config.yaml
hidden_size: 768
intermediate_size: 2048
norm_eps: 1e-05
rope_theta: 2340.0
tie_word_embeddings: true
lr_mult_down: 2.0
MLP neurons of a small language model. Each row is named by its layer, matrix (down: output weights) and neuron, and shows model dimensions 288-479. Each number is 500 + 25 x the weight over its row's rms, rounded and kept within 0 to 999. Numbers have three digits each. A neuron's up and down rows have the sign that makes its largest values positive.
After each neuron's rows, "fires before" lists the tokens most often just after its 100 highest values on Wikipedia text that the model never trained on.

L3.down1080:462477492451482495481501498524548485489491471473499520499473508509538498498515520474492476462455496499521498521498466491515495502521493509470493505486424488552499464483496552481514510525502507473469494479500504459502471463451489517476537509516487536544470490471510472522495460493467449481474516534509500540506478468518487481483502506496550486535519531547533521510488495462477522471493530490478512465470439525483536475559529512458461499487497492494518530518477520506503485506506521494552488492503513520524474511525543515450499506512529472476485493449497510487509513494543491536
fires before: "| ", "–", ", ", ": "

L4.down418:482459544491508515526474485524504493500493487457495507526505486501505544509544515502508505517516474476463530492513509489459504531496502431447494514532451523505477525544489497512519547474515526488486508502551512501504505492525478499514485514493497517529499523498454535477483523482479538508524495540496519508477494524513482504516493545505520494511505525485549509501485466507530518527513548491483472519519530486477458484488491510510514474518509512537497535476498469490497489527502515458501529471528507459477477446519536490500539439510495498512536484494496567455473501537532462498
fires before: "that ", "the ", ", ", "\"", "it ", "Fairy "

L4.down904:496519541550486497495512506478524480504511534513508511510510503495520538537497523512479477513523507532492516486464483516490473481524496521526544549513424486474511494473489520500522514501494476482508534528481516508512506498519453504491527525496487486504474534516546479504513445504512504479547510519499503507505508503481471494494497564481503478506539448551455509492475496491499493539512508531475488477514466519508498534489460499502492510492530546508513505530503467508539539500505531467524542503579515482507490513478511470482504518459562493517535515482516478512510532504453518517
fires before: "| ", "|", "the ", "a ", "202", "201"

L4.down223:510530540502496516454526495523460479556478520520511507485511450463503521461494499516497531513489518516477466512489534523504505519446503490463491488467634479505503470516520516508472495493517498506531513479497476551501508499513524524517511449471496500474471529469528520485481534463509523449494466494474535490518488445443447468497500491573489494504501500489492514497524441521506496488507522511489458503432491537480503519457499477519487519518522477560496499541492502524443485481473495570481487491503496506496507470480506510498498505538501493516503483530496491544520481483486497485
fires before: "\n", "\n\n"

L4.down1258:513483503533490478497519513494527477492498494449507487509500502473488521508512515496483488490479539494504529441496543543479503484513487525458498519499692511504503519476476488547476469493453452494525514495496504528519506487487541575519489452528491471575490524483494436529519494460497490486493522512533483528549495514510485499512507511475508503459465510464482495474509491484487530497535469498501499488507536495529492485459491472513501483450475492457507485520527516460525497457477469503487515440497508504478552482476525488476507529515491449483531476461516484510466533493477497516
fires before: "\n", "\n\n"

L3.down591:495459512493519499505512538507499512525512482506514511493475516485510477497520531469506499505534478547495510498483493437510524504546529469482498500524474497475449497523501509515450506516501514526441504479476475535520508447479532524475531470506498493520545452483477479508485477503526531495492497512576507486537483483486505486513456536474496495496527482516549497514543519517508514501457488474478501524465502511474463483531510536564518537460563454490484496510493477536500508501519487490471530502531553471493515513498517536496491462476433545484506433541468516528478472535486525495
fires before: "| ", "; ", ",", "|"

L4.down247:491503495549474499457544487470515523516505497492489499481490505490502484543516495474510525519524492521514520476527517496488514512439461534479517481506651482473494543510495488454514522566482540509484479526465496455520479524493547473503521505524490515497518492502546542508487515531525469487486557454505544515476523494529503520499511490471501473486472495489490505506513510481520491534500490499509524561495526513499507525476480493509498518495518466521506479478533503456484488494513489487521507521501514500498524529498546473536468541513500504475503461453464511524476472464509510502
fires before: "\n\n", "\n", "(", "and "

L3.down1094:476534483499508505519514491513466476474477506495599483496504488484536514483477462456508494541515454482510503490454496501483509506530501554471528490503724508466512487496526482495433540494547462508502521487524520482511504491462516531504515498507473528482526455533519476509496519517461528503531490522559515534510496513491495496512549522494511538484509516473546511505527477507487492486520510524522468505497512518527466497494517505504526481531469528486472481506527517466466514498464506494501490464478496482486548493478479499494504466514477547471501481486528461492512479503495514493
fires before: "\n\n", "\n", "The "

L4.down1507:513485530506488540466460537518500566473491505486507528503471492491482515509532492478516493493490503519502529537473484500494567513503520516481501514543590487482476439534486548479458520487490460520496538510505520526542476498482462552483484460470532501488540526513484452507504503511481506523532545504551516532515534512510481462496523536510468508491504491470487473466518436486520470544514491514500495507508542494495489501498502509533481432474477536480487479530527499470508508513507523493541525500476481489502488482517471499473474525457501492524457468520528474497516545504500505506
fires before: "\n", "\n\n"

L4.down658:527506505477491496518525482575481523509454534538507495508510524519512516476493511498483513475475456492512490536513478465462477518450530535516534539479470492521456507476465492506517466508548508506517529513496514523477435510500509489494491530507525525494584462495454509495525521490479532478525515480499523520520503511438473495495479505524491501521497490507489523502434527479545489487497519544492486499554473480481484518489477485510474463493495495510482524509495490496508521477503468500491520479497555495517506540518497526533509488478537482502514500492465501488512469475510541499
fires before: "of ", "to ", "in ", "and "

L4.down521:525462471511467524495447456497486500484486509471527481475540498504520496498499502499445526505492465454530468499499490553502524512507495497435527472463570488514486497489525520514525502495475497531522527480497478531495434481498548516489458507499480451540459498503501420502507515509484480467521515509509477517505542504470515546472527506510529542544510530497498453534481487497495541482482490525494526497468528508505492535441486506502494501527489532501503511516447546491515514527533498491505466466451546536447462560496536490528488507508534453507482503451494524520486514501540472506
fires before: "\n\n", "| ", "\n"

L4.down1914:509500460492486489502494460509486468486507507483519536493535480476493521531512522485500511473486509500496497501528512504505503489508484530498523514501999498529503500490453485516519492542504497505516488522515484508533467499461505531523515509514498519514497512501461474519499502510496502508492463499490491501513486495522499491497532492527489502502489480482494492497497478489496484519488501494488504509503488521489506495483517506515497500488501481502519509506490501503512523509512498510486511483494504486501522511495517497485517507504485490475516476524484502495490529498477501495
fires before: "\n\n", "\n"

L3.down396:496514506480525508468509507514474504488496488494521497482531457504529515503522488478485524514517568551479462517488478503462486495545492494484517499511460526525494444487515506503533508500495510515476517522528515508497525511489466505469510477533512504492507506463483489484486528500483492496490533527541497502470477478469506503448499549514511489531510474491505535506517515525529511495477537509455529470505553484527458517467507523493488502490513519466496520546489491450541507473500491497499511509477531507516522475496498483499551479500495519481509496498508504569505530471496496527
fires before: "| ", "|", ": ", "in ", "position "

L3.down1557:494491538473461499492491481482503477472472512511556489508480462501473503497457543513460503471496509515509507472478482526487512478456487524459481507499646481515519474474486510464522493504532487530513491454548521525568503486487491510496501518507496458524482479518494458520503496516464493496474494553479517518519525471527530503530517503505509471539518500486513520486510458509539506504496483547489523505481539493555471536527513473493483521506490517539531539504521485451505524530467512527473514470520501506489483504490511509466524547497526486467545491470520478496516558543497489487
fires before: "\n", "\n\n"

L3.down927:501504494485483529481484489480534483495512498472536499438501508503507520502458497458530500499506479520528537485505495491516490494485521532489502527535816523522508505516493482466497533574493496549488504502543489509565493503466457536492517532500503499482484479507494490560481532511524513488491491494550561490482512537495469532470513513484508527464475525528477507458524512487514494505502510512513493506501533496484472524491521510479492508509472488533491470496477513445533510469536511516518508508509539514532538511506514524466532492495492529510470486511517484482477469520507509510
fires before: "\n\n", "\n"

L3.down1539:497525495486550485512512533512497525497523486552540536528544520438531510454470515538499466510488524536475466511548483433511502510495557464494511514491475510460463524492517473480466501479491491480476517508486516501516486538509491556477488469516539531519441479511472521481526478479505514512495500487510492522526489512491529411533518495482518546492460511523543482524487511520523511461493505499504539501483504512489494489469526486512446482467489431510506510520467509483499506510475461533479473561507474448522509546563514506499484503503498473495494519516443496495520480509474477543
fires before: "==", "in ", "and ", "life"

L4.down32:539479506498491487459513517536536486520477462512495521496451508462508529509444462503441548495503498524459471488460491497490505551536506518459503476492482503517479471478515446522475504541504519511485546533496540451523478541479522454520474503545468510537546492540466517497514510503524482495524499503489513491505501540467466522528486510519483522543467465478540488485481468525521508488512523514494535492478515552478512526511512507502481470496505555533444533505482485480470493477513496455509529502481500453472522461493509515512501502550516491492480508562498535471427481506527541541
fires before: "by ", "in ", "as ", "to ", "for "

L3.down1469:477497494476522494506537495542487499487513471513551534458510508501472508495490494471538487507488491516530536519491489499481518498475487502481501555537732519489486500521485505494512507409525516492514529503511501537498490507521500501507485510482485531494507503505487486526467494466493492545473467476492475465503473480481472473478507503514484521474496518478515486489529543494466492513491520523490460555479509545472458551480487499484501536508482498531511529528526486490524499496508485504538456516516482519543468496496508488551482440472474447497480513490524513500490522484460510472
fires before: "\n", "\n\n"

L4.down310:533454527488499497499512494511511485526501441555479472478505546469502500527491445526543539509505441521530501520521476505498472470457467517438467556536511500496505521525488520504512473486502505489539509514527510502512521526464495530494526501504502516485499448512526525449489486536469439516518555501459495543507478527473477506492456480487492495478527490525510502507500522469461533526516503538491504494500516538474469496510492485533481522510495485506541520506464491512535556481496507502567514515533526491525507517498524522536496452504461528496492513509535546525512474531546500470
fires before: "| ", "(", "|"

L4.down552:508497490509491503492518454490504484501522498507471509483492521493477500511497521500545495490443532548515466453465529500509484505494483515491515524495644541494491476559489526484506516528476501506487536545551473482535484505474517546540532512513521513478443501509506490503507537490511518521469525512543497509501509547510452488523516529496483524484453502523488504512514503526516538528530490463532523452493489511451508529501473493519464532500489500539504500509524541461489475504509481488477522507533483513536523430496480480509525559527501553505468506504472545457491479522561532478
fires before: "\n\n", "\n"

L3.down1492:526510502483493474489461497484467488519517496515521485492497498505484520550475516495501522503498463493526481488472509452537510511509434513479538495479733506502518495483520502515528490519544497481535490505494522528515480492525502538522513499487520538476518525528490461523524465502476508484508501499496495529530483513482496513492523456500507499504511461487466550513493482517508458505500520503474491491503489514513510517510488485527502515515520470515540500490460554475494532533518488485446498490477482462442509509507499478490538500503478518537572486518446458504512503501493484494
fires before: "\n\n", "\n"

L3.down731:484481474490495544478514503507481536508481494465440508541496469483504501532516500512490495508512439524469473515516466504522539500532523521513525535484539514527507524498521499499445473541513480501488489489515502502457493474468476502492525502512517475474490502497430513516551491514480505499482529527490548509515531474505502478474499549464496502484533449538505508512483509499521463453531493504492511506497443472497525502495476526495463523481559491456455473508498497456498508533502484520448506515509514491466505505500512476499500522508534486488479479477475510489549527493475510547
fires before: "| ", "|", "of ", "in ", "an "

L3.down1580:511486498490484499482504494506508484499534493485512523499529481489467514524517501485474486480493544494497509479504541544471504493518472452477486545490875491512498492499451488509503473485472485509483490506504471533521495505499503543511490447549477495537481505497487445516514497484519507497502519507503487503511498534490496481487495482503509546449491484449476515495521431528509498500538470489476506514497506496481496505447527479507468471448469499485503530531495514484515517489477476506479508485490516508475530499480504501457504495497507473522544477491517452523474510469508516503
fires before: "\n", "\n\n"

L4.down987:504503522493482474505512529481490512522515485472455499517491486527482507494512480455480531505505507498499497563486497512518514544456519533471485468493735538530491516506472522495525480432526503485481494475528471520515502532538501484535494484493501508519485520495496514522503508523515503466485488503495468488531491521499534487455479513469502490472522476471540511515528518519503475476428494551539494488477516512508498484476497511522491515505502542486503508535484496493456453460539510462490522506541508508497485500486491495503436516476534469518503482492498472516491475498538518523
fires before: "\n", "\n\n"

L3.down1705:551485513508503483541557464456499474519487485565495485496544514464457496511487454462497513489483463478499507494490477485461483506524464497560506532484561457479507493499459477521500489447518489501515485500491478501491510549474513475475514494537494447509536492543554511533523516453499517503480517501477509505450514488471507547507513553513494498521528472493521490437499488450496517508506548479502447455522516529508519431514500524499471538466531481538504508472484528483484551536512529500504510490537523497494501462496544511516523530491522488523518542460523469519465492502504559518
fires before: "of ", ", ", "and "

L4.down1152:471518497483486487511520490504457488508470538506495490512480523517500503537483526525526532507484488554489510490463495517534500494447505482497462538519558474498497512513505469507526492539496473498468526470501507490470502474508489540466518473522458473531490472516484511469507449496513566490469517505535515542504507520451529554514495498464493475500507512514519527500458490440485508508483526525495517515515566515465492525531509473508458514481521515513529475544475509488509456498487500474513494515512506491496513482503461518515500445506465531489488517511556528491483474474479489489
fires before: "| ", "("

L3.down199:457543453477439466488535493498492545524553514509499509473473504491548481514486511501536498480474514493504493519471509473514507460542491531470496465496569487507519533475496523442542518464531496488466499535506519488500521512540533515520509500471538512519492442528502529468534514525523489514468487514549497519480519496484516518509525506492473474532493493498492513509502508492492517506517488483531536522453450501466501467507491521490465513478507496487513487464501509467506509495535525506536502495464539445475463495527485505506513527500495454488497488502474449543489457471482532488
fires before: "\n", "\n\n", ", "

L3.down724:482500523505527502529427528481500481471536467487566467499522590471473501518488536503501491482536503507481495477545477532478498503495507517505509520554462484503515507499518534501506535482545513514538513483493465502489510521493495471507515485537485480475519519486517495477513478497496512503509467491507512477506475492490465520464500491478497518513501483536543495465477462483468485515512484506499476505453513487479490498506513486519478419477473509546490497497521534528498539506541502480504520506532543494465507473489545499482492490500462510496498481468492534505481506476528519518
fires before: "the ", "that ", "\"", "it ", "her ", "\n\n"